MLP neurons of a small language model. Each row is named by its layer, matrix (up: input weights) and neuron, and shows model dimensions 48-143. Each number is 500 + 50 x the weight over its row's rms, rounded and kept within 0 to 999. Numbers have three digits each.
After each neuron's rows, "fires after" lists the tokens most often just before its 100 highest values on Wikipedia text that the model never trained on.

L6.up154:411484479598449559471508528473479492473542496486595469495517466549438570472377494598477440487550550511411505558580472587561477503505480531510482533468496593509475452562531452465424563454593485648446490460587547531472531466487503555474566471409552546515531540536505474538497494524471532509
fires after: "leg", "|", "op", " pre", " Di", " re"

L8.up200:476497494497471515472515541446459538507528455556498459577539575535552471499477555490510499446510386540551453435549593534521556432478441404496515473477567446519533495547550531543469454503524465483379445449506529474513537458447499423483539407481472503441585460441494365513613503555553540362
fires after: " ", " h", " V", " qu", "F"

L5.up80:553513534539562485409493490480491480535439565536508465545476524525494390536447530615444547574568498619502477531465476473552415527556507540411511493503439482498405512467523546494407443468494516485561448449502500555592490473504521535496461548435503544586396517534417551596466613564459581519
fires after: " the", " 19", " a"

L8.up239:482514499492523529546459501516464527483487545546532498532514529534554491495456602547547493483470491401421488498453661479527505576430476599434465558506489497585547562556551498470487530476506530471492507561461449486459510564537543460562450524527516503508533519469482437520614474463495626537
fires after: " re", " Re", "re", "s", "ment"

L5.up6:527452535482492494505560520472519536468554565503490518615492529501649512529446521555438574467492534490456496402515450406441529509435432580570507417523429475424468550444520483499498465493480511486603453566442465456492390483630529483421551470467442477487434521556474417412434451443495453399
fires after: " in", ",", " released"

L7.up415:566468548576571513437436633433493480554585509479460495493482458532591507489459526606556500420477518600527467494498552529515419539570476474500484534478526422490441529494476491406375490516508442494454380404521489520521477453521490433542559515376459496425478483473470519471509442572507440525
fires after: " the", " st", " c", "c", "ce"

L8.up81:625586569562461537453445464434495446528523502496536472543436483460555559504507474471528476610480363546542531555522572425427406551425538507450533515472445475526462496470516576407509402469492667483437466533546543505538507551484492485520553541532514461535495517444441612404553408398478511484
fires after: "-", " ", " S", " An", " an"

L8.up374:401521515568520457490492505507573462413522577528491476483485487471478459556512565482459555457496536562511446471559554519447407488509474509567417417610395420487475593540492576523528512511419553456476552541486507413560558516584605533439460528518536532537546435456566482606529442526464507382
fires after: "li", "al", "r", "or", "har", "ri"

L8.up144:493441631509576517487512515450448486373558561441473527494482578460462523490453498472468477508464535507514516548416541513544480519397426528496550534416506557504532491514514515407608443488442513482480561486508520563519496501475560466453465394506461426499511544422520415446520502529538406436
fires after: "M", "-", " |", "ed", "á"

L3.up217:589447565435624531571487490453501470494583438489463524447549626499439507450591457503457562622521539475577522489479476427456488529540441492516573573597523474462510561549430486464498495544474502442534535544513524537567546480518573439471484569436474442410530463391524489554491473473537498483
fires after: " |", " P", " Ch", " C", " W"

L6.up163:585557533471435501474489523451558470502578514489489434501475562584476529486471515434481489575534540559425519508569514582503497444517509438417534562543459521480490525473591472568454491442486509575430515481559462545511464460499521508540526414456512382540574644488458532510449464506525539491
fires after: " the", " in", "f", " his", " during"

L7.up342:599397491503467518517541630419494512581482469507437452483487570566583558426406551511492461490467530501534506461486485456490417491529565570533502426462477456506563509461519515511477512421487473496505435439457479565514584470583422535449553462432623426560505474569475492499494417479535545475
fires after: " the", " a", " co", " c", "c"

L9.up302:504476521512520407480492561486524550472502472493592457469526487550582592460424533527505444555452527548555529482608581504518511524444470578457386508560476395514496585474492555510458465558519467488473482421509479453423418467543448560512552498451546468537505421464495467486545500418495541474
fires after: " ", "e", ".", " re", "re", " E"

L7.up262:497430493542515540491462492476460507470480508515537491530471496543482459418424535532478567502466548524479601543428521476564487484450506492378565600419495452536448505519581525376436428446504467525468501415487489452588544562446471484494553550510490463448549555501548513507515576439487453452
fires after: "-", "---|---|---|---|", " De", "ed", " the", "|"

L5.up314:508456449487459491548497523439571484551535482550468470431456504490578446432546439623481449451486441584520420558527531408482486550437442553470478562480426422464495492529437494411469504510439517562473526481536496520456453420469523539452453458405548512531375531448533533586488454473518551430
fires after: " G", " M", "ill", " H", "."

L3.up128:510492507452492593473531507485513512525581420505408423544558558546505457490391549513516465522405478528490448493557553374453533494444465505499518446542431579537486540508557568488436458452513411509623521456564463515600545541579539509461587472477479490594438550516481493575523534392498509483
fires after: " ", "ba", " h"

L8.up174:616506494504452545443632564546470514540612490449546516448543562458560399514493481453548440496511429413489438530505482488488503495519470477446583563533415387580456566589530534514460431445556475482510528446506440533488502560556493470441505504495429418531447580576544572470531419526571419488
fires after: " to", " in", " T", " pa", " P", "st"

L7.up399:503522494495436552469512534514501483510483527610491534498571510499520639429484457478439456581545419548456532456452528483549577483530486517515425560479543497470368588597449498481464446480491487518502506454467568436517450443490547568483449468444424507478456520552483477513471498461577465484
fires after: "ma", " T", " Ca", " P", " /", "-"

L6.up304:555471550464440448478526514346508470525538455538511497462479580486579421431513487551565485582577422496500441357442467592527488503583529594411560546493499489498487535518497490559470486458487452447518425396471567478529537524471512479505492560516438492497468546533524457512420427411542469524
fires after: " T", " to", " d", " W", "T"

L5.up446:449578498461465600503545472491584472501499485532405452489474597451567531498464436474480587537408578489479524510453539526517496619571478584570471503565552516446566449465534487417508588484592437496377423438634508470467502473535566448496576443469525427498471564502533397492500545491524532445
fires after: " co", " comp", " Sp", " Best", " sp", " Co"

L8.up165:482599503543422564422590531511411517539477523526516494499408450532501511493487490562531422488478558498465469602541540451539484498514460429541472462546531577548552513507538457526525462425528513463487362422461508604483444597446504480464440470527482546462422486474503421534502454490515537513
fires after: " re", "re", " Re", " de", "ce", " De"

L7.up27:441402564478461531545407569571541478406516470462518495506514452465482549536464547480462515500499557560366521428615578510541488580465567511401372577484401516420506430470452518446415434475511509443540452484588481498451468575557489560428418423542571447517474560531501503522550477449460487588
fires after: "s", "os", "les", "es", "if"

L7.up217:503468465475486557596627501496569538501533510417535386502432534557494585511509511539514489538492524466503492631470527425546478534500435488454491500482513567482495535452583491470388450449691491477542534466548482472545488541497534567512531439418496419542449552460421547525429474502548429537
fires after: " the", " to", "==", " of", " his", "After"

L9.up299:555422576597472423471404512469506508553516436454526513461533557544583518474424517523555538512508468587439438541448499581560425497465429490476494497454450491467496472550685514489590454510587512559490532548470541438610604488492542566448473536520493514516519537436478565543443437495460522449
fires after: "ur", "l", "r", "er", " S", "s"

L9.up274:578452516465424446431448458399500517550571465494517520513522572488536480584498592490527522542479519532435482456473535503580513525547409661394449517562476476434503525511503442439479510505499566466501435497464476448595544519493510546473567544386501466437440475509468525572513507453452590528
fires after: " W", " F", " b", " f", " w"

L5.up489:432421483490519501547551498414561482510507458566455541447488553456531445473507530509524619560439440513497499570433449387444465523466451460480537515598507480529552495523467460478508573530542542537542543510416472506477556408452601512361435591434541478437526465454505481506566580469503537555
fires after: " C", " St", " Ch", " F", " is", " She"

L8.up340:519549548579392562512511604404453521476572475537460451530560553506572417577451639474529534480500498629520479485534505530407449507529495537456541458496455466533438532512561494549498473513486523554617432465617468511488507498523517431481484499440476529548416604406356497535516493526479444392
fires after: " de", "en", "ef", "c", " h"

L9.up400:595518534573385433481455473450508471587477389499442433531542567522512550458532602495550501536505423548475455604504486601548411470457493429443516509433466431572490510467533496530541512435470546527430455559577455505546567526465507525493406533451467531489464481453521491393504544515478424478
fires after: " ", "w", "s", " S", " more", " 2"

L8.up36:546421506519494373500489544480445516554415508531539561453567506485611601350510504451529560554515469565493456534527567483520518499523453467515482476555567454466423473491526566602528484533594453504430508518530522482490548470520528510561514547499515375510478456512460499479502550501523522533
fires after: " F", " G", " W", "F", "f"

L6.up356:504488592474517441502532472479459497426485488394506457436514635509532559523535499599491458537445528492465502510621507459447585557532445524506430464509486468483530558491515466472451477426400518526472543556529446489445496574523509485512525456505593531404429474398444520507476528432615535612
fires after: ".", " |", "%", " "

L7.up128:471508638495440518425486459525531487387425533509474444482459590507444526439547533555554579517497408510515512535505483465499417538468470589495544567498546478425467520582560553461485532480496606484559538481467477433455423382500591473546493509482455441401352528404491449514623434489515500501
fires after: "M", " G", " V", " C", "am", "C"

L8.up65:571531458534517551506509410400557459532602563417517518467418516507610485528501523604524452566529509563442482546517498474433537604462514474537494585560442515542439458512474494523419444394445600565437419424548459534499505544625438592547419540484493481514444479464440480479523500466521592458
fires after: " de", " S", "w", " pro", " ex", "s"

L8.up85:594462588484466542538612479503432517470563552578487539509536540542511498500463450599507600508471476427529522514473533418549484515422498505429580497571519423486516452496495511495572502499572501584534520492529536509513522533506537464501582454464460518474512478442572555531532407538516468417
fires after: " of", " At", " at", " B", " And", "T"

L6.up245:575499541489475445514416525427502518560490580474494453440471578469578538404476483574506518478480450526545434506443506493591514505427488549524570534477461471552483456470514476551560384475532461551585525469542482407548478394560454434530487446423480473505391569428493428507502497446491528478
fires after: " M", " m", " H", " T", "M", " ca"

L8.up0:539443519563542564500528467525512491445561448504549429497482568577507509384485540464530628489511437583544526542520497491574545494370402432586452538444469427506419455503511521482504485523534508511398593432507450503545540469489512484515461414489532540439536417501590588494553430498476471421
fires after: "en", " S", " J", " qu", "n", " Man"

L5.up426:545436430520497506507561564517441464503461473530493515514512591449573528437432518460479477542510452518516518533420556492458527570556435508439553491453481513498555498525571492434515548573494478479448478490437522441498561338484602425464475536497421516508508468510490441501576445514481531506
fires after: " K", " C", " c", " Ch", " Pri"

L9.up92:449512595519447463470541560499570505419496464474483354523533429479612515485402496594483517409409505477402439458461556443508421514503452520524448492492564460647543574474530553535491441430534494497525512591515510478477478552512535536576467415489525528603457501420569520470605516401417515518
fires after: ".", " re", "or", "point", "re"

L6.up415:516411536509464539510535516547488514517535513507473509473502566483484523431488416458608604539476388490549499492483469468533544511481411551565478499561519472496459418543486543482521517513541389457557468497485624520547534487449625465480549576525457487525514427545455511497518518504530519442
fires after: " F", "B", " Gu", " G", "F", " B"

L9.up54:639558465555428542466459477488489483412533446505456474538474517411482481527567480494624545484464444513520483501570511411491510540466493434539509476551535463465450494444475542481506396483481442489557489520589467561472581575512463504476515510582445479511491428497475537501619509447528454519
fires after: "en", " ", "n", " in", "d", ","

L9.up413:496579550576497487395527576499469432442509533484504491524462596484532538531495527456500525505492481455554501447440476521514496548579476576516488478462420475438522600483480552495506344474401510534586441625434518440562455355547480517456543481414582502479513505524483422562504553564491476424
fires after: "la", "ha", "k", " La", "a"

L9.up388:524551475599497608448515564448545470510467394464391435570574559461530520526494457495496523628513481526589503508535455537518439591492505535414462478533447470599481546469499538470441441464422538520500504493574459493474557515563500515590419496528488549563428626460470446486458515561544569392
fires after: "s", " ", "e", "y", " E", "n"

L6.up439:519456521528460654496475504438562432552491587554423452501483496527514456511449574556543512485481528505531508465519455403493524510457538499485535575519531525572480512512507511424490417448489489540550488468565474427553523438514488526548515396394507517527370449426421498481491448507515501498
fires after: " ", " |", " An", " in", " con", " as"

L8.up506:450510554485474535552556463484504484461604532501414478546527554544507413447530583418468513564434507521544539543518571466524550563436493500537455555586512423518534419498451498354477488462587445517459535511467498497555548430502442532515574486513633523443435450460547532506580408490448471535
fires after: "n", "us", "in", "an", "en", "y"

L9.up47:547481569501475556516590479527552506459509526522420503450451452504505566527368493460385486508482555486547565448550476475501481628490517509556472440389494471501564458529457619405506492495483609566563411397517538581544511510440474366526484512495426494606501477519444501503484484429503580454
fires after: " pro", "o", "ro", "ta", " So", " due"

L3.up29:507543550588534475491509436509455590484453471576380439538440443562440456454471479434515501552511452576460646502542504549560342537467492559441478494585509439505482478471538526521427497441502494545453467490514559466495508531503489467461467535477526515500521508529487466568510510511704486483
fires after: " 19", "–", "|", "20", "–20"

L9.up458:546470420517430523513526554473464496532440596500505443570545528536552469468496545510460438511394530519510522507518575393535451519429633477477558560447457492589460570521579562469419471429603495425498461454541433438481527447482441472466524523465592536503447433547527515460522459477531514522
fires after: " co", " as", " an", "la", " An", "no"

L5.up364:553518500511483494556549547507571503504561518459533469558517559507541455460466541508567530564476498451500436577500535583533454492542499476575399506409495504524508527581572501498453439431520486398461416400587433560536524569497505445481483491417514443541390544517382530495548455493560522476
fires after: " to", " f", " p", " and"

L7.up265:569532538580444544493464583511546567527461513527467441504518524487469545522464547536464464459463551545453500485588515434555492555530468483486566578442436485547481514415492514461385527479631543517453463480574493454417567432549429423509374461441488559504480537432419518548570473546490436535
fires after: "c", " ex", " pro", " an", "ce"

L8.up410:490512526574512451413430457579497423541542513495484491487484451463471505517512542534449550493428506570513520419607492530514538455486428468448396494502460544446420442552460530513420488547460552545540501571535539553447431522510548548473512461544604495530473463494486488491623512558487439421
fires after: "il", "lan", "n", " sold", "um"

L7.up426:512507509493449526479489603441543532569545454534480538408620593493512567478569452443510506546514502476447460533489497539522485499521458494525475440529466589467459592481544490462524533490479489439457537532507517566449554352506595406574434476519552517516478504556504486492542525465550505602
fires after: " st", "arch", "ch", "al", "ct", " p"

L8.up82:509539526535447540559543454465591493479548489550474543436385499454488446537533612531512537385462528510436465420505482468419500487332582558457523543494461493461451548484527477526484475476511522537440489416517403562514508459471466498493444513441472421511504551448458590530470521452495560449
fires after: " Ro", " Lo", " F", " de", " h", " S"

L9.up324:533503538530509513412528482497475537496502493546477514546542423521469468447453480486464547498466573454430446500561558436472448496511520493501444548512468464481456511544450501504502535534414542458485520606464566529572478606507522522425515561515517467614503557469536511549488505450414509498
fires after: "o", "na", "e", " |", " O", "O"

L8.up53:376495505495428455552515487537504564393584516621522469523536515592484542518443487519584521432496587463441498449485480468540620539506509457518447523454552449518493537465513475423463579499461552523527441519447596519451485518507515552511562536544550445375461400488498471598519501513485534475
fires after: "app", "ar", " App", "ment", "aff", "che"

L6.up285:536456445530539481507515530456600473513421484542429574549571493422545522446421568460532496490472453527456494506410543388507555533458481529436551539495466517562602480570524493391478452405507445497524524454410445544526468584503575531505562477516527492485579480506527446540505500442520608486
fires after: " re", " Re", " (", "\n", " fa"

L5.up385:557520488513530563499531574532557528526480517552431467468516497422500505469498629580485471426534463521523473495490514423529485633487504510438514494485616464456488452503432635471507488499562468577498478455495427443500490362474478396477427450471489490484392463456506579523511452484488524506
fires after: " An", " Me", " Ma", " Jo", " an"

L5.up494:589534590477602499466557528499524528558483491635366497525469654468574410423434462492486472623485457521548467484432437459463441550484461571464522574606553451498496511541474495448481499504533441489461482543431531573490546475492552523469507529394384514454471529447466493458485496427506511424
fires after: " N", " A", " D", " I", " d"

L8.up393:579531512470510573476521463467485481515556523495484441502515473489566481545566475537469423616373459509494461537511516416497509491465470487493499528557495544512431481437523528493451345466490532560540486451577466523492535518530487565470521425544448513563477517548518479609501487455629523506
fires after: " ", " a", " the", " sub"

L5.up339:485426508551493486522520499434460538436490488598486455574472614534395519453493497606456432530478531490474594476463541509484503511550473636430456533477491504525584551513579527493462474464556520496499509524568481477522497612512534615534585471448509526559566525506515474523538590513479515498
fires after: "|", "|---|---|", " 19", "ed", "in", " July"

L6.up207:550531545528469529519476602398622526496541560399435352513542565548443480467521486496431450589471545540506529472431578471517556521506474521475533471469553500507493498499582445518472507388487541492512447461606468574515484523505527439457516490450548510517527533544505508485436521437555487424
fires after: " f", " the", " co", " to", " an", " of"

L9.up305:590587460522496511438480464371462474555512453466460464435516497561494404558478517463539457551447456499388438512514582459472419478510371572472477525531395495490435497499557529470523425517460507519506493535589478522452512584475431502474467485437455530600438527500546458453523503440493431510
fires after: "s", " ", " |", "-"

L3.up260:442532477531508459564567414459453619490517493593492453536401442547433530440474477507444451490473443591513582526609407546547354465466497554481480502558523447459540449520617543493398504492552534575462489494482551574471518386496510463473559527432569582522521519491511518587477482586647518552
fires after: "|", " 19", "20", "\n", "–", "==="

L8.up366:497539495530482507446478556366519478563515494555426546538512494490529504362385504572574393426519529548546528518480517427566467633489487506399541544593508521515501422404508498508449409509530454480531465463463426542512496546535557426555574432536582522523463466472483516547478480465535577524
fires after: " in", " con", " f", " ex", " S"

L8.up501:534457512452481534506507496522488553525552598494534414521543528451527436524477521502450500588485517481479561513523476532512510583476501457516616501493426477474498481457480520384580533506529520448499454463486461515572459588503444462438529474511475535468516527485556500469463485423531457493
fires after: " at", "-", "---|---|---|---|", " Pa", " At"

L9.up277:534516544527493478438576483440478548524558426497448479450494601539530478580510480478537538465514505557394397473499501479495496511497482389495482636564331542545452618489438484450517508517397470467478434490426495493515603513523565506500446516509468515445493498540504472492515533414543399487
fires after: "sh", " st", "y", "w", "c", "ch"

L5.up175:560492479431486487423561561416498476526540486532465457488441561457523385445417596582518452529522560541470583468473470410436477563512486555462560559510469533612492566568528520406444444521616512465513504403462485502546571458542477545479427546478418461498467520547500515507462427508462597474
fires after: " the", " a", " A", " The", " No", " an"

L6.up430:502424517494483392455555516448545484499557541593502501428441593516544432547467456524503478484572426581489460479463474501507537504478510635458472498539475459512425489459569545572498394456458582558473526486502578439485512501471545555490533507422541426448460521468534514470478461502501515457
fires after: " W", " (", " H", " ", "W", " w"

L9.up459:621577490548462536490565521509551521473525481497457456520395454525545451449545460462504463551550607521488541518511536588584485503473564578438529507521403491525465495551452475433499477418427622579525375446512505461482591485514504493410484504505465424641476496530430523450513531530514503473
fires after: "e", "ne", "ho", "ta", "o", "ic"

L8.up188:447484555618498490437543484559538478409606614437531464486460460474534521501522509510418491447539504536527593444497459520514429536351528540452478543557475492512478538418590497454500498519522571530493479402476414559530494492508575462481428494480500519589493495456518557519449502496612453547
fires after: " Di", "ur", " Vi", " vi", "ri"

L6.up387:541376643457485443462505578520481504408459560505523453485527552456538433520535464503451448497482448568452472479489503440437558538458495578425556480435417485464512484430497529494511366404510465562491442460560482520513476617590519460517473389511410479444536504482434456457507495447564531478
fires after: ",", "."

L6.up309:572519461555499466498470505470539499525442457570421511393499550413477404383427522508551527547513372526482583567559467442563463594488531530479577563504519459465471494504561501541508489472614518543434495457587437444476537475508498402548429558520544464492530522474440559457551484569469563535
fires after: " the", "th", " An", " an", "on", "P"

L7.up416:455447548507440516473506459461541481522513501544518432510496457477528536583536564553390501507521484537486468569491535450529606471576519444452453523460501611402466421508588499519468402428467529536507452440483444499431467548469489585505487540465638574462537573476492401570489456545519686527
fires after: " re", ".", "s", " pre", "re", " Re"

L6.up172:597598505577563485325569505453486478514566455462425362567562502558468482570437543555559483515537520471487477450592472418506420503561502542445424510446458418482477616486507533435474496379540483401519455561493484527519567507468558450516455522378525491470430442540545457528496571441514474444
fires after: " w", " W", " Th", " "

L9.up265:567551464507421451394515510455514512581601511487448522528487492487536491545492503508431421440452494517522550481483521463524475536456479500444488530570504568592428508507592529516472533471504441622507452507493474518516491530613514474490527400478546540548448546465462503443449578545429516534
fires after: " con", " c", " Con", " in", " In", " at"

L8.up216:500423517530560508447481553433453450485565530618499527523420549492564512504457543532615509499556361473575465473489506518554518549473437558444466538531543406489532515497561511518457477511558457405478438475507455484483441530601461514549570510405458498542496508474492458480540449532552515516
fires after: " ", " E", " north", " h", " H"

L8.up395:440451538596464464454506458454518436466411495521515480481498586409544514506553537460522555467493479585475459525689479587572505485440446492500437491552406531493533428440483479471509514481385535488422491566494400533463501548559543551468491428514533468419472477466489467529557476554603557604
fires after: "m", " m", "ill", "am", "c", " Z"

L5.up500:520537498544530511575517458568451527484554557575516422562520594415563399461491444556523503520458449468522528575423448404472530511454455501444523485509462490570521480475608459539519384391472532426465451419532438506605469509533509429550468534424478511411484506541495420402491511359494415386
fires after: ",", " in", " to"

L9.up16:513483443480499520462578592386463502584538627512473471443483513505558533522467467452419495552343554541459469493444506417561516533499531445414434459502556518573509512472543585394408479517480502540538536482596421511544568494540512539490521526488474599533382527429566510457488393473559528555
fires after: "p", " a", "arch", " ", "ch", "ist"

L5.up42:512440531619442553510466545424537501519497541421531396548525539518511530446436533510420482426395514530494522475405521508455509561562500564498516476531559467488499497529458567463429526421466530443473460482630499497512487480493504514513523470409528494528499490601494488501496418576531529585
fires after: " the", " a", "op", " The"

L5.up255:572515571508566481511528538499415541540480448529405560576555547336496511546477484470515475578450536497525542540495460365474491567482528528540549514593459410486459561537485546545515479447591461526628495442424357486508475492499509457505424498503496473448458586541453457477524573401505493591
fires after: "ma", " Ma", " ma", " An", " I", " A"

L5.up422:521458510496456490402515446439542492501483542435516495439535604389462484452475512508493463561509464534495422437364557527470495541515483511394510488425517516480536539513594594492505519543447446434496460521672468500462471484528501535570461478495520482483525514579499485518537388516508472523
fires after: " ", " the", "ro", "arch", " b", "par"

L8.up322:568535470507420513435459480463413573530518416514498507485550542561572443379523523590570473530464503512511567510524515465456456426429508433476543560578491545496445483445502488557468479401530438439548519492538488580517568521653491538463478504488499579445465502404457434477550511528485532446
fires after: " in", " P", "n", " p"

L5.up256:514500458538424448442591485445559533535536426504477499526551584383509467424474536455439471491456547471572480564378439519447477475466509475506580524501547493498470487525499514553486347491523538433584538443484468466472529539585486559478411460519457488436515561575553495459670483539530484526
fires after: " ", " gr", " M", " m", " b", "-"

L5.up129:547549479496366613451533477436550480516484371550462507529477616500471581404483484509482593575441466487477477513441458463501531543503420560503522537543532478488481519581468518509478435492532585449486533486544496481576569539528495570570420516469424368532378453539462503511522381487522514462
fires after: " ", " T", " M", " B", "-", " R"

L9.up476:427401490532467443531572458524603485466511489600582529529508365481487480495550567530458494437476482492338440462572541543532530517451442477435450497495427382518434448501523472524504364495527505489459510452542583549425424606458511549536490536461616496478506518463506454574535535448516496458
fires after: " (", "re", ".", "[", "Species", "con"

L9.up104:584449486591503474437453456568462458505470514582511490573393511515550510425568555454501616565466444572583532440540500431456433535410442582550530558433470515504515467538531605456502562547514431478582518585428540480487513464540514489573449535520569552450496450488405467539536377505448480513
fires after: "un", "an", "en", "n", "in", "par"

L9.up387:559521504495541461419532559531507425486516482504443522525531432486503419479499562540447430523455516546499539524409531490514519556547507494394507544421538482545472536539509502485512452489444589495478524482504429530529493497520539370496585449472457480524465559477566508545499364411663433436
fires after: " |", "|", "-", " 1", " 2"

L9.up251:543405561559511551430590507544493498509578512469424515416508438486545499441451480502449563545462528563549488505503437434583407632467417494527456589559449493488570486461524546617419466525490608481488521458507446512489538587595531435530579494469457480586514500483454504478487479465489539577
fires after: "ri", "er", "ne", "w", " No", "ur"

L7.up256:560447550463422558524475556605542483440480553503527437576393475485522537431466481461476488597533524534481523549519503452501502610399523478551585540482413461538436509523502565404486557480657497487485495473470591511511486429517431468467477446494440552506470458478472555459513474482496550525
fires after: " An", " Jo", " A", " an", " As"

L7.up202:526452609462369527473513452471482531536441528472481490424389525537517609461548473455446528563516509510575475403457483499474510466559456630520514538452550505512500493547542541475455532467491485460566447429539518446512565430489484443530397467490506436480465569426412491509510484470585518517
fires after: " ", " p", " a", " c"

L5.up227:528445463529494527453617558514519485459536513505354477486469478491412545478421531604440466509587441550444499501431509496563493534490504518483506619526534526532430582536523569517446487420567470585614437448495488540516550430558545456459487481496487443432450485571515515553526517502480427503
fires after: " the", " The", "\n", "The", " di"

L3.up444:454571443541434520386529502432559490485465467525492486493473504554516619456517617557512532554449430461459554476594522525562497517576446526423477601507565494507499539529441471547498386413564578657478493501526490542493504516502478566465442497444558464443411406425563482629681546383509492517
fires after: "\n", "|", "|---|---|", "l", " was", " the"

L8.up180:465513524534495515573455513430567519511502489517478486478473507561514494556482572494409495445505522485481455422522575466520390598526402502511467454436525515597447592516426606504517535492468496542439407522546523563591515432525608507508476562440586489408450461524559512539564554517498472502
fires after: "er", "s", "ef", "re", "cur"

L6.up383:451470554541452398470413475516549505472509465549425499473525541438430536463475428609567523549544401556558582447487477491501565542520455555525450478477463552452417524539517554409548452498442546538523540445469474418436540418473538527488553482472508463521526539466517493483526528541551453426
fires after: "H", " V", " G", "L", " K", "J"

L3.up403:514445509494507451506569503442464576509431398637403529490450501538420491426451519478476524497467498586434530487576525557576384530462439547537507543537523471479531544466542479398483510516467547600534503507443505450501490517493506510487488532508572550481480513520589461535471515513652472522
fires after: " |", "\n", "==", "==="

L8.up23:617434514476508536547507512442593401554430555510533508427526461549551488517467478596530572515442466500436470507436527463487473587520467494501574554463591534510493459487504545509576517453637503510529529529572469506524490419486553455531490454458501366499500399475512570506558434503529489435
fires after: ",", " And", " B", " in", " At", " of"

L5.up108:547506476495529465576549516482554515594447527474467420535435465534542521438375591470552458518421535501508491461546539483531527521513473600544513574534549429539456478524475535463478458448408604542621521466484461498515496404565538498485446534471494465482384432423487538556520400414539529494
fires after: "\n", " re", " =", " a", " the"

L9.up484:522521558601533564513506430512473506487628479429329490489503498459520547471425522511565487511458532550477481524561516362522451596507469537570479502432424469513497443492483574409455515493539493493508431409489505548508468432542480508557464461528577522462473478488505510502487475515486434488
fires after: "en", "mp", "n", "er", "ce", "y"